Weights of a small transformer language model.
Size: 16 layers, width 192, 3 heads of 64 (1 for keys and values), MLP 512 SwiGLU, vocabulary 7606, 7.78M parameters.
Architecture: tied embeddings, normalized queries and keys, attention and MLP in parallel.
Training: a variant of Adam for these matrices, 205M tokens.
MLP neurons of a small language model. Each row is named by its layer, matrix (gate and up: input weights) and neuron, and shows model dimensions 0-191. Each number is 128 + 24 x the weight over its row's rms, rounded and kept within 0 to 255. Numbers have three digits each. A neuron's up and down rows have the sign that makes its largest values positive.
After each neuron's rows, "fires in" lists the words (lower case) most often at its 100 highest values on Wikipedia text that the model never trained on. A number after a token or word is its count.

L13.gate203:131178121100111160099143104121178115113108126107099144099189108155145121160132115181121143133135106165179109120131115106106111126118126106139122156130117146146112148098132120110122125150200095161101066109108091152100117127150134129150133104129162149130126108152091142126103135170141118095156133114177115095100152088173138114116150141129093121090121124097169145125174142136147135107094095126141104132110127160155116116132100099125126159142123152145116111106112119087135140137121136137148153127139170100110129159119140159113099133083164130125112128085092090092142140112072137140
L13.up203:135115141118104164083153130191117134162156134147119133165149132134147125108113120123135085149076158101171123146155172098130146162165160129136138114187145137124144169115161162149135147108141098103101101051157132122127114113142165109135129108121108140134090141131132113101109121147142128107128101134121099090121126136122102165124118104097154144134156167113140094096130103131116155121127103110146110121130138088149135090129124109180105143110133169106091136151124146147098126151109140083129054164154169137127120141128153119140160106147117157139114096121145105088154147153096114140
fires in: "was" 37, "is" 11, "while" 8, "were" 7, "after" 7, "are" 4

L13.gate370:151094131112119151054190147156127122161095165080154133144152131119146146151113152160131114111106123162101142107118135150122109099117126119124124104162109126100099120054145146122133163157092101141116089102134108120130148091105108116098145133138136141143111075098119082133129131179153147151142123094109158137161157126122111143167147126144158123135116130128099125132114132137140119107137063151144141104129129149150139162091097156151103150135129163163114093138131125115159150145140123138136126182105124137139142155142146095118125085089143143071103134125162087127175136126150111114
L13.up370:135155170140124130087113150155085166139109138136141120142150121121133136121114102152130103085085144150087124125139137121118157130112134132068111146115137135102157145132087145066126166157161135113149115107148119119086144144094167105122105079160097135142135167126135093151159130120142148125143098171106098126183156106132132133133129110152141168119142111105119134064089128133138079144118111092101134122102140120161174144150124165142148134140073157129115146123111112099174135114086119107128144160080122109154146136091141135147111105138175146114106160133100134089112138140145110104
fires in: "in" 14, "as" 12, "with" 11, "at" 8, "by" 7

L3.gate57:111094101135117149122140153133112111146131134068135110110171105184152110148106133098125137147165110122142129161159089121088132164110133155113140144125106163079132127086095117125164206149121105130110152099111127157114133117130108135134148130137129142173122159147155116116160145120125107134133146176141089135154131113092155140115125108143126125081115111097144154181112134146123153084148120115111100175109094103128147125169117125149118130145103099138117142155131113072131162119078082137127127101141125092157153137166105106119092126165184135139112165102125148138122092137146113137
L3.up57:042156132139103117115111139153155148121118137158150155144091139186143115130129112094103132123123161137111064095118127138122139105116140125112143093159109083146150106084125150153145137110123118132128106159131122111132108118120122136126138144151116124134157137078145107105094082145112187147138108086145141165088129088112128118130153117168132107159155072154115128165144085100189104146134106163121127116118149130133113114104102126152125160117155148106094143119134128163136120127151150082099132138122125126135158127107163124139098117152127135131182130070117164153136156128144095100
fires in: "with" 73, "age" 4

L12.gate26:146168104197123173146144099118132108143098117120126148120107108178140131156123130114126117134127132147142153059076137152140131087115126118086131116113112125113134162131136100108119093070155137156109085103101112150122097083115123130180163134114136154151137152112121109195130140161130113097146119121124125117120125168127160128112112173158160092119150167118130111085105121117119129133129131145141146156127159129149123134095146135141117149120126135155136060135127121134113112147125115141149091105096173147088108146120147098138115126119106119120160097127092170154192148091146146144
L12.up26:100197119123063129079095116146111127175145150144153136135139130093171135191105119130076132108111168139114087097147150138155133154159117100098121151124120159107157123128106120138142109153148111120118138118113129121139109121126098149095159155118129061137116157169102144131135088113139115099109129079126120090105114151102119149168110147115120106148078148115134141138131113154109125127149115112133135078109172123134138117146120106143125177122145111097110156106094101161158130130094158145147135139144128112120150127163111125148142096130176113112197115109133162156128121152132110127
fires in: "with" 25, "made" 8, "under" 8, "her" 5, "underwent" 4

L11.gate474:193126086141145131142179131128158079129132093115144134149180103107136134121135123108151140166126145168118095106120135092141154138109132124123181107105117139094111165110089107140097128114132113135137105122151103126137111133096106111131156129114164147084148142154138109123121123178171129102162133130115177114186109129108145125123105133124194116144121138140113117144134132135161105108046153100130137159165138152139139131109107106099123130131154149112131150092153130126113155136142093112109145110152146119123107158178162148145148141139110126064152123120092109093152105157109095127
L11.up474:128095112132132137098092169158163156154140126153107117128129118159107125068106173118107160131122185119098128145117111109121109139136159125101149157158159149108127103124093121162124161096101185128082096089151164108103132133104161131114142105148117151122135113148144158125159106095143165101132124132108101128088124108115143097146117095127133090135129115144177100135162111117122203148096093098159136125131137193100113118098114138139121160101111129131100142120134146135137141165114131159158145159135118125152108131128122140139126158174086153173092114126100154083139131131127138125
fires in: "and" 73, "while" 4, "as" 4

L2.gate37:154098079148097160127118092177149100135124114133117136138163165148127189127142098107175120147122118106122144148150103132090162138146135122167120103100096115125140132128140124134147124166106157135112095071092114158137134077104176151150144066101135137130122152167135088123101117116103175122148133118124187111105145135155133148103136080090134148125152121110121116163115139136136141128155120125150096168117131107158171139110145144157098129078130136121172128101122122118114129132111078076161124136104159135101122121137127147114149114180144130111119149120123125138119127149124079162
L2.up37:106120125139106126112135134134143124119182101137107114128156133127166146095148110105118159139098097124129111109132127129105125121141112115127153140145084144154097108143141155124076142149132119098187121155119134131139130121089180105139112106115136113128153116171136126105058107123105147102164107090154137176092156130154094138127107096097142121126140083127122153180142114145119138145141140119117106134216105096153171068112072148145160140132123165134154101131097118128115155143127110096133114078115109139105126147177151142122121127149145093112132140143125128093162144152087137143
fires in: "that" 51, "when" 34, "although" 12

L2.gate57:144131147137154139103129135134119151149146108112188107123130120125128133152139108075139128134147141067105199097124142136094126171100144118137142139106113096163115097174120139133109140113145138124144058104108108124110166106124152140076156167164133100122139103099122114120084135117122163117115112134103149086185138140118089138141134127138130152124137107105118135147113073151138105133153115125134144138100143104116109155167125162133154142039132110177116123117098110151148141136151087164105098116142105115160160150102141138141106142148133120122111134163122127181147117128141112109
L2.up57:183115140073126140089176163129072125127164139149111097177113130119114133111122151125119117135141160107137138133143131112120113102102140087127131121117119112104154153147142096136127173091115163113103145088127124078152101124108130137105137132118136128109159132136126130125091101111120094157135131130140117123144127107110090158141129096150146129104125102088116127159092073138098135143196133140150147143178102146191122116118140120170142172110159114128126166083104091156146098149132143081110080155108109128151158145153086127169163152139164155123134123139135127117129143098138128121
fires in: "two" 57, "three" 18, "four" 12

L2.gate325:129122104094130146134157111108104115130140109077124144139163165149164199132149115093122160140158102164137152102133074125105115147071182144148123146121145140114106122104111119146138153128135117138079116153093128138144107132156119114153122121118165106113157157154149100150142090140134120134141124120092095098108105162113104141105098099088100118121092155106082093147115123132156136081122121128140162103134123076157145161155113145098164120132133176124121133124159120129139120132103163074090093125113158128147159132132164127121155096127106146125110139119142100117166123143180126088
L2.up325:135137122132123146151149119168121132124112108103119153164153125165139138137157132134147145131150088156091112148151081116127115161078155136093127126125087117163124109097160121159122102111136114092145101144099105110118134126101137124161122136140171150082160146126135095070152114168144146110146135158137088095131130158098083110101115129133125125149133117124111162145150163148117073126135160116124138123118135061130131147114122172128135116116100153086129085096155141136093149107164123116134101144117170083118166159128154129114155116103101099081115095104149157120168129189150129118
fires in: "and" 100

L8.gate166:168159116144102157113159139130138141164124094110142093114129112146104155204103127104139098132117113170143094116143177108119119120120106152115146143128123157104126124141113126138118124165142150152131087122121111133102109099159165095132131155116151118136100119135090117103098131128127129082168135132180190097148130168120140138139079127156139098109135128139117176111160159114127106152145119106101116153139114134146118162093088115100064152105088157132140102168160085109153104115163107075112139149111143163164106119146126136111156113113135164123141116147118110145144099125101098148
L8.up166:142151121159111150100123166170125144161156101082210148093133163164133136114054144165117121102126133106120136117122183131135101120116102112148140119110164123156109139097107123132121150141110134092147128122131179123092110142111164094124129138125138103099125137182145141122145139065165150096146133131146104103140155143123105147147133095163160127108126128119132106149108110138149134093131110086098109111117105086099103102127095171070133088131144114157127153123130148125114121129123138099115134155154122141116088157130108130158163144164123130116115113134100138132166080117131158097
fires in: "for" 15, "after" 12, "at" 12, "by" 8, "with" 7, "while" 6

L3.gate137:139138143103134157175162078162159115122093118133174121106178166183143133129113133059111119119155132108113115149099134171131095196081180093142159162132146104141130116125112156140135141140172093137147132105096114122143084106080107140162149147161113165115142145111138128103126084154122126132141148108130121131138099181134146148098134133120140123122142094167102137130104121143098114137113139123109125144139120138133113150177174153129112155111143120109098106144077129136132126130159145142125126105157111113144101146105114113137113128094107120130095130114126113139164103115162065118
L3.up137:167115121053072133109121120126163141107123149196132124111123109131130118146152104117103127133132139151138165133129086139118135129115116124119121131135142174138145150118133149127106154144165140150146152119109121134103133153123168075067109111126142109089125128095096136117135127112158099180122112124125153135153116150126148117127133064138119173133113124167136132130149148135095139099149152124140121099143131094095120147100114122124182145145143130145108135185157106132103180076146065157164132114116097142122115148101112118112118149163092120074176116121168098126138117124122136158
fires in: "that" 40, "ft" 19, "each" 14, "below" 4, "pld" 4

L5.gate468:112125141110125119091175124191137144151136128122110161064151144160124140130134121160116123135149111094097155136164109085120144145145106081125137093117105147146117160103140130125113127145137143119121098123085122134132121136108133153143148165144153107163123177120140143119095121108171104124191107136127154165107127097160147130124125122103158148118162181107127145105162132143103136112119135081111133133103147145109141109116142119136073127133109137126094063094092116145111171139133157109100078164139163146146157150180148085143123126181127122098127118108138133114096133141099145095
L5.up468:123113089139119133108136131126119133111146137097134109164154157139121134141146125120151169132157119126152149135101129094137104156124114122149120154142127138095095114141117143132179182134109109115142135123156143197147124120150136126158125124104139106117115103176092147160106117110133108077109137151106166143097123151158120140151172136150090150120109129119099165076093101116154142105081143118102146129153121180138102168139116119122093087149148087161088131141107120139079118069146102118102122136113122152166172105129128089138187060121109151121130136123159160126104109140140123116
fires in: "has" 63, "have" 28

L5.gate459:118133150086142095099161116109132118137122161149143099136133157100135143136144093139107145120149093140163096120172172127130156111116120119126146164120128168107117119114108123116120150112131112108142089153134105148126154107116140132149122141137082115134159109163144111084098141133173159121159140144108140108123084099176121079098139098193153156145151107099122122124101126139161124131142134087135099120158126135120119150121106185091133128124180102143112073142109136103124173104133113104167087150116154168126133122164124136138165114162149119112149117115148179078129115117070097139
L5.up459:145126094124139124137141156119108127142111137150138136111111112111087140110171153122128118122125146125083148158143135094119118139114134117133135113085134073143144132108151126127127110113082120124153061078152112108160109117097133096106114126154167126158123134157103162078150111154112091142166139139108130116090172125136069137154152101093141105116114124111134146153122121090139129139135154131078115133141153120139115111128180155128171119113109131112169114121188122097116197185128122156131133119158140127133101162155146165170095134154148179172116146114112097131146144104142113122
fires in: "be" 46, "as" 24, "when" 13, "if" 7

L8.gate190:127118037125108127110123139134125117134161109172163175137135128130140135132120129121084126127122123120135095121124140093098114159175119152112168103111145129157113129125145124135146094148117112167120142110143130162135093136127148154108094146128109114086134149123122124125149150127105109134172143153144152138142126122121113138169167164151116091122132092151134127143134153093179132144114076140145105154091151135063066152148121150138092113126142148079085113118163161122121136093164122113120110164129106130112083132123173111077133151109099113149100125121109148120149111148111065114
L8.up190:179087114121123125128130119133146156150150144100144123130147144191157139120163151149109108181141113114172159144110086137075102062111158102137099119159188154135154142152131130159133137129121066113156113130086139165142152136127128130123090097120151094123102096138095132139133120140119129106121160124111084098123142124124122132147107140156160151097143122141136137195156134127095151123136166130115140092122144170071113106160110107123124144115132094133131122101143100166109102109091125126138141099110113108088093123093118158157122127169125116140115143115122168147120100150143140136
fires in: "time" 21, "000" 16, "way" 6, "life" 6, "day" 4

L11.gate0:137160115127052192113116105125133117123118120104137117163081159101125145155110120126134116070144109165134136085178170113137112161098084112129127198119117105138102139130127123160113143150145070144121108168150139131139109105122119110143152139138086139150128120129111086119092133110113143124166120137154116072125137156122145123121142154133150117147128140073149113146110103170153114104180118118159147133110122167107134126124077127118160119131129113133128117140127173119138157101125128108089120139164114127152116164159125110128155103150115122089135121132123154148081121157108086170
L11.up0:093155155110113176112143178160127123144136162179183113107143130106149154120105104115104135087096123112092130091122099082139127113144122115074134113117120149152135112154110118137094186147139163108094118108167139156133149138095131138098136130117154134141144154146105137157146140119182112140161137154116121125124083133125101166146148152151086123137140133120107119126127153092148139149092089114108146114160120105180137126109110138105092149139125110109118123112130109088153097128154097070095108150184134129121102141108132110164158118109115139130157119086139132086147144175156137139
fires in: "at" 27, "for" 21, "with" 17, "than" 5

L11.gate229:145113119104128164154176135155165139114139124130164114145139119095113112162171124141132105069147110161106124134170125106097117149091153094163152167152140144139153145094114116143086143147190153132113132108111133142115113121134090096097122155114131119130119094143119099141121100157158115143137143149135123143130110114148137112109143109127187109109102165111085118172136109172129146110122133148185131075130116125107148141114124119094123115111108097164119123114115080131119144185118156135092161096108127099132168142093167165101140112127142131108163091122131127127093185162118110118
L11.up229:147118162107154124141108154094169103174124090162135082113129158151105145128073138121118090089068095133158116106151098101152102090086162109135126062107105135122123131146096131146148123124145164119072146159118116101152161160119088126148137184106132132122157158175158116106154156129171122122105148126122151071137091139111121137161139136126157117129159123139114109133127151129149100141119120111173099091135105103131127152141157156090142111171122116141165108091181118139114148126123125145139131115134144148110128146155107121152146115131091113110121129117130128138159135161103129114
fires in: "to" 80, "and" 5

L2.gate167:121130175103148123143135131145086139158128142109113124151179131095119124127127119110149117109141136160165142169162149127114121121090164162134092124130131129122168135060117124130117149157146116126142155047140121135136108112119127160155148106144125151125135151120089101131126132162117119179131079101084181154143139104113140143110139127141150124048120119119064143135129142093136124139137147143157142125111127142171122101090108100114114128122139161097138118116082133131175091111140115087106147104118118110134115142136137124116110112125145142137096085159140115079129154107126104195
L2.up167:120152136117104181132112099149151145147085120126154170127115096146107129150086134135091105142136152119123096109122139123185118158128121144131106143144154133134149155132093101129130129091156145122084165121163105131139142108131134140139091122135095194142139149108137155102156121096128139142143100113122095112155144114110159106161143130105170146066142119172134113146184145123162141108121110098151122102084129168127091093133136117118163126106076116153163137105100167129105142089121137093141121144110131149144117127111099125139107154085124107155123108064123107120164144139160070123
fires in: "in" 43, "of" 22, "at" 20, "from" 5, "near" 4

L5.gate195:163150102150088126125160135128139131144091131147138166130151130146143147095139090100118133171150134127143173101152124121102142153099162127141142058095145137106164099108147138104136149149117113138073113115142116173143088096127143106153109143117114122166156100147064133141111140090125143145157122130117135114117141142124103114132144173154097162149151103113160117121111111111145153118140101142153150133118150130100101101128129059099089139119113099146121117099139090141122082149095150133123151117145183136149181156151111128142083147172130118112128131120120088138135069117108131150
L5.up195:135177145118144068149166111125142115119144107120096141126134120156138111141110113117139161154145102145100126113073142152192097154168110119139153111138095130121123111206109137157093138118175108130091125147103105104127142141121123097132138105141144135112133072126120164087159140148156145178150123139147151146138164069131106098096117121112102072135154148127165120146134164136154149124132114175127123119113109138102109127138116147125113113131131082176139113133131122123127112171144161134122135129153127123115128105108130122088154115072188142118119124070112142116131094106127113111
fires in: "while" 35, "although" 14, "when" 14, "until" 12

L2.gate263:142108113138124129131163093183123124141129161107145110095163145113126146108148159087155151117084124108140137131177134151119140113104141176145140127166125141140137174141178148122158141138130124136119123118144116109144061136154140149114163104169131143143127155138088103137103100146089168113190129093141125125149119127119128155131094089108113165130120103125134130122149100135073083078147151123129131118094141100106112125135172083150148138102124123146102111165136137143119118153140086160097115153104134109134095150139163106084157100125121120101139116133124129120116121105105071190
L2.up263:164129127127083093137103148127167100118150165148118143137116144119137128130140143105079159103111128095153101144142117131112112115133132150105114164135134161132043155111092149129111126125140145105137133124110145158079138106146139105131116123162144152163124150139148087147103089149113158185127151143141090094114146076138183188123098110151151147115113123156137107190147119134093100145137125175119135122132120126131149129157111153131146152146120142138121138155105130083108156138130111167101098093103128137107125055159115104109143137092126124134153153084104114093143120136152136132
fires in: "this" 82, "which" 14

L5.gate300:086149130083160140142169123135129120147090146144150120117145113098091113105124124098104165134137106167118119137143072129115103136124157135184102189118111146126086118125124144110130149132174148133110109139134151135111121117140133124129129165133107170129145134113135134116167126172144099153120148128125129157157104122150104093127088134103154125115177125135107122147164151116139155111173134151141117167140112117111115134113139141109098136130124167130096122099103088140136182072092140090160100131094143120135101142181129059129130126091108180087106101153131101107090124128136155155
L5.up300:116141140143124072128128104143122159139136135150124130134129150139129104124094141081139185133168150146096143122116135106127146126121146076065116115130171116118146114123142102127125139113112123123138136152184154148112137116129087101167121145121120075157172171085120109126127111118074126159143142096147091137084134148122097104158125142129178080135127112141150141115159132101136099156079143138178087147131137121146115113085144164118113115140093159114127098091130134141089152113144153122174131132164154119137108095124132118155107117124098139143127119097154159133104159141060125141
fires in: "of" 32, "study" 8, "help" 6, "replace" 4

L5.gate73:147153129125122119119114088159153104190124110114184199142097148166131110124156147093132144102113153138148131155181120127153081109115119126175145131125108104122123117146161110083132111155125115136111062143165133118140100132122118129111158092142139092112107189153105144119131121123151087103172126128139159133106076146154121104157118126138116154150143100144138090064155114138114135105153134121128109107081119142136153120122140158114124118130126098158065117116104162129148131156113126149105117153135130146139111104118162115115111119124157110145159175111153136124136093116090128097
L5.up73:166167149111147133116152119128114111165133137153142106151098090114095125178118156164114112114137127102154133112095099087115183133135152120127112148137118124143131156090137140150169138075146154160099116140099090109109118179099110161133122116100153120092118133095135094160108155161112127100142126112145116158142151140097114103084107125122107174131134145132119120129150128134106127111188095131153104163116090194104099114113138142147104127158132126118137105110112120120136130111134154106102099107154093144163112138115096130103146153114130162138079130158144182100123188106140155154
fires in: "of" 44, "own" 12, "jurisdiction" 5

L2.gate422:132175136115142077098134113138133143118179104117163095132156109138088122142192110092138126147113120134119207126148113158137150153097117143120123111164134084171123135141124147121113188117143159126150109123131153122110125137137118125107119106118155115153091098122145147126090088116156126118161073098092130125114161116129172133142166103147117131133105128107130109112132116164134130155113123148088132153128126112148166170160120104108139150129087118133098092110118132153081165119150094150134160135105120135138154150143141076105102143146115141155148157165085155119089122128103144083
L2.up422:107138121135125117134122088119075113126099153167128143117122096110113169161128158169155154137160146123155120089109107134140095110123139116111129106161150122154125122119093138162128134166103097075096140191113126122124096075165109144161149138144121163152148128111133136149123107097091116139138136126113124197143144136118104124110100108155079138104119145088141093138178108103134116135141130147138124147123112132135129075131184128156113146128168153128141140151153147146137109118107092126057139111125132150165114136125162143133118139158102154130156109153099123071110111131116187116
fires in: "has" 83, "have" 17

L2.gate428:143104148122153153136133104152149148128173112119168127130116124101142104108135075119119141120171155094123131120151180123130157138122106124141124143117141117141129076161117145130082169146127130130148106141123091122150073127102150167146140137111169135162128135129166131146113128117131175147138133129108172125161097128147136112098127115164101164146131122124116090123117101125155139113073124105118145136106150130152167101147139103129113136121103144155095058126100130151102117111174040128137139132178126145109139153140102090106141113163147146110121138092096149163124139175134090086
L2.up428:149121104102141113122131122125148109111154104122153142131083130127106107146164136164106093132094073142190173101159125099135082117112092140156145163149173103183093120091116122143130154159127135133217120150112126119101132114110128108132141106137149116166134154121108148115096144130120158107129127135102106132105143138111130115124106122099114143134126088152110119113081147127142149136129099186131121120113112103138155119128122112152152118150147144114178125125112163141102174137127084117164144113082129185119140111145146143128084130157146124179117150139165133089108127100117162156
fires in: "that" 86

L12.gate442:131160131109113162120099166109159145150089142150117133151160085141123130114122109063123162161117155135100142100148084131114154165129141167101136133141112147124106147088135136127099138111159076184092143101156113105112102130112156130102134143142157121139133129141103085107163124150129143167167127156078135145117165123149169107129150099125093112110111103144104126120130144112104130136111089129166131108126129151129145110110175102107130187128135177132105131137113117133123092152131093097121147117091127118128123145142155123155062122094086156110142142131097109158109100165096111099
L12.up442:134104149115147099105132117133128128130106153124114133089130109138119142175100132169077125093172127158071115148157116108153137139136145157113158128118136130114128155156139118148133102161151129131169113107163121113143134137119098099075109114103140141120130135134129126082106111139097103105152106128149159075109135130102170131120129116087120173164147114111128097106107123112137142113098169115089150094099182137186120092115127094127117188136161107132142122101122120151169130175104130080141156134135104171180093134122130129143148111111135130137142167137124125144181120099087141154
fires in: "after" 18, "when" 10, "where" 8, "before" 8, "while" 8

L2.gate189:095106128116104155094168163114122128129137106123132138097098118128116154109132106107135102100160120098137120123137089151118102158143087086125127112107162103090136148122119164101181140140123172112115137102099133128122078125132154116101131158127109074116161123142126117120122170161106116143154120111108134092145103137103152150117147098103119152093123125101135142147118142187140135117118163148161117166163136134134182187186115073157132156097151143093120156132114115110138113127157123141129115134136117151122148104130133109164132116192111104132121107073102118127126147065167135118
L2.up189:121176154125081112113147127167114082152146113114111143175120152127121140114101099162106113152145151131171114090165128154140100108123110142100142110093130120119137144183147113152110141099127117122115076132155140124074129101141108135136129172150095082066166145140126134149130097154148123149128107155125086123118098142141114155140142142135112158147092081115129115085138107120137105127141164121130140138121141115125154115115064133135128119136138107144100124137150124173157122074116121137058147092126187141146143104143155104134134138139117165138118120118129176118143118141084155090
fires in: "with" 57, "pole" 6, "thrombophilia" 4

L2.gate163:144170141036152139134139123162116148127104109164137173138120122159144114124160133055116146133143139135111128176144118139138138134089142110120131129165127132144099127138107121132127122106096154145138097156156103176095159077137117119116158123152127107119116159075101151113107109148133102145131102128162135086121071157141155104157134095140129151113128104126154133143171133085103162133142137128135091135102136121103140106118095128104157155083107180148170115134134114102151137098138114117106118134117128128092113112092159102140123104079116134135126138115172107163141104101094155124
L2.up163:157144127074129100112135129120113091145128152120100089169128105138139132137124129101144122106135111117077127161161080145133135086139141140101084123126109177118156123118129135164150164127102091108141115107166106141107121153097086151123106130145098138141177123128106127170169134138144128140136083138070128082120146152168147126139128098158119114158069133129089139100127147127097118155161143129130116140123146081138122114100153124136159144127144133100154110141097120126159170119145121122121131169156145090141120158159102101112178125124147183115130142083141174140119121152091124174
fires in: "was" 82, "of" 7

L2.gate46:129141104140084123127112095115120087175107145101116192133137081164102118112129141133088115152145085150108143063164150115089143136112117138118144153148167134107085144133177134119116140160104133131124088134122141155079136092133112133108102111129139106158131135156118126119113095103127110120161084135119079141102143129159180131140138094175113150142119109124128098104133098176096072116130121152136126116148154121100151148145098132115167153144143157127107090132126115102115132092106126119130114111157152149162171134135143107138141176144110128141129155166128144083121166172131128132
L2.up46:143150115114187091112139127173091128091129127139135110109108108097082096128142134131133119157109145110179150105126178131117127130108113108140092100161130106139132111145103115152175120092104133177135140160138110129111110127123119160180117151125104103136153138146155108125136077153166131104113108109127147188088139101164140132161113146143114088144123104129117123139141134173149128097120115146110161138140126143126147146118124128147143058133170088078119137154116135144135118079125102131088147057168161151104115125122115132099130075138114131151149128135106172121127147126146145149
fires in: "had" 49, "has" 35, "have" 14

L11.gate439:122115133096113171064142130103148114117097129138186180110148110120109155169157091116125125097106120170077160124123113119127122121146134054111138135110149124138112166107137146163093145137119104173171097133112133133124075131122168132131144131144126107107139151146130152152092131170118144125130147157186098149160120135115156134134163153122158072137133087127132117113146117114109106119144139171143124146108122077103159123129108107136114129129137128140147101091121161143146147126126146095120128098116169070106116151133152127112106103097102099090130124139138092103126139162168151124
L11.up439:122138129136168101099145122177161107132173127117149155106137124108181114147131084138110106125153141104158143109111142127150096108120129201151105140126077107100159129089138156120169104159135172116155142138089102139135136175130155088087136148113147125118105118095103091138132109150148164109116106090110135149141146134119100136133124142132100124148121148073143164154113131145127124123107161106147114143142137105087089117130113147122094175151127112150158126128083140121109134141134128141143147109115147116139178139079115162089113151139148145142161168074120099085126163107135153143
fires in: "with" 36, "following" 9, "candidate" 7, "spent" 5, "to" 4, "made" 4

L3.gate142:119141147133126126103118084154140130148113119117135143147114169157118147096124137112133130114120103090151108100171133129110190119098125126163123120116120125153140131138145116123086139110112136115091102108134111131128111059149134156108116186172113147184189109149106079121119159116113135175148101076122141119128134153111119123161122115102108177150099122134109183132151086185129119137154107146105116098124123134059169118117134108118126135111129115103158129111137088139124130182119120114095083116111157185121125157117162155125146121124119122116103125146148133130145095162129114150
L3.up142:106115138122118148139144111094114118147151114133082128167132124132119124153120096149136106089159154137130123100139150093112124180086084103137068151140161174084106157157137106120171156106052172165099168159137137123133120131154127141129153144134081118152133108115124122119121169153135123127136120122169146130131123080094126167114145085114115144140110155152139140134107127135124139081125075091139139117109158141132179101169141147129138152137168144114159134122136117124131142143078130118136157129139183127142108092110118123112090099147138106158169173133100102125135126119123109148
fires in: "two" 13, "three" 12, "six" 11, "five" 6, "certification" 5, "four" 5

L5.gate147:149175117083105117131204128169096090158155112159152137119110115120150134115135083085136151127184153091154126100124141130064163109085119152161127109122120121123140150083114152160093118093103114131107128127139086177123091121129109149136144112118147150157151121138099122157133123158073162111132168095125130145172158158149150104138121121112101151111105106149129139136138148128116131105138114162133140115120153094096107159104127155128136137089128121141090145123137136123132128168104090109156129142123135118155116146162143154131117172115121134113083101131149096134160141135108075150
L5.up147:149160101131124081107151137125116121131114170117109124122066146106140116069148108081112113163126132114161119100091143124084100134114123112098121149110113122143125117131129142160132124125084106115125131115114135107122138157063100151126167137127107138140105097128103124136099116121121137120110147122136133127172124126149146151152119138110140213126107146215140115185123134145099122121124115179101139083141132133106121157114106124137119154127129170123087148129161177139108113136149109124172095139161132131111099083177130149133113147099131166119176116138134134089150134142105152144
fires in: "there" 37, "these" 11, "different" 9, "various" 7, "specific" 4, "type" 4

L2.gate194:104122151133112133126121121133168098180111169123149184100156148131135104100115169126115107125106102144135135119113116149097150123100160115112112071110161132113127172163132094157121130164147111142114141125132097172163110070141154112145147138152151115131171123104113061134113095126132156139143097113126142117153142161111139172154123138120096133139132127140111142129128129121132085136157165180152149105121142134099130162113113087107163190115129170135114078172087121118103183113151119120143078120130108126113115136104087125147106117122115114118134140096174119103124119145100109139
L2.up194:128122166137124150119128140159084128170121151135106146159137099139107132134102102147133148139121125128075081147110125101155105174168176113181071171132118178091144128106127091131099157141129157105111116133103100125170154157113069087108109128107114115125132115123132116140122111118121125105094119121111147153138126150122097108124146127111166134108111196133131144100134092119109122112119127137156138137086153178175095141091152140152155133174138139160147136109123129138114124115138140103164130148138166116128129135113128097107157154059187135110150130131127133154123122130137094088
fires in: "at" 95, "by" 4

L9.gate510:135133119139127145108090097150130131102153150120137121117151129112165125147157140118156158116114099127151139080133153090127152123136072125108178109094119100138121131101163128100067141156095064130120141126068137168125111135097151118113134140132131135140130136142102155142083099136133120087131134140111153086130119117172151159126128124170102155157148141156134170101149122158117137086111110126131111173138112110150109129169090178102146107128112132154110106085110135150168102109139122088095122077118149130175138138157141148123145179127148099125117161144159132141106128089122102097
L9.up510:128133102126154082148123105138151175147117137118119078130155156128119138141150117116113104159101081171150096100189126124132098146123103099127118163124142155138135139148154125167163070133138129137152067144135112172095144108131148162121160111116173124094107095128121120100130108104168104104161134149161083149119143123143125137092103107116083120112155098102113149179141133166153145160142120138114141129151144140150121138133122162139116085113108129114095097110116142116146131104132106184131180141078088153136128154108131107140150102121131156163123097122119171128133136157133155110
fires in: "has" 42, "have" 11, "may" 10, "also" 7, "to" 5, "are" 4

L8.gate373:098113109105110131129143088145185148159165120107139124125124171199103112136157135094136157111140123172124110123137094148099149077089153128143159108130132150128118120111196117142139136164160100139122121097100111096140102154120108150155121121116162103096119136162119141126106146112144184108149135118133153109154110129122141161124144132161124114110139124094134128134114117137125048151117076131135109170122141116101101131167099167132103118156144148150099096076133116108084168121114128127116072107173110148107100131121169109148119142159151144129122133119117150116136109142097117123
L8.up373:121102130098146087143138086125123128137136124124166096101105116134136113121152139144179136148156129122146144123126167125139102150135139124138130132144152156146102140138128094156181134141097123150187156189127103124163158136146078147131109106134150099140073126157099141117142066142142152116127122144098127119088117110142151132138122087120159147071101120110111096168116124094151098115162139152097124086149167130129118143117135172168133095091103091143145130111103095128093102110109121117173112155127116142071093163123111112156162150148130152128130155113150095157114098135105109123
fires in: "years" 31, "year" 14, "time" 8, "week" 6, "day" 6, "days" 5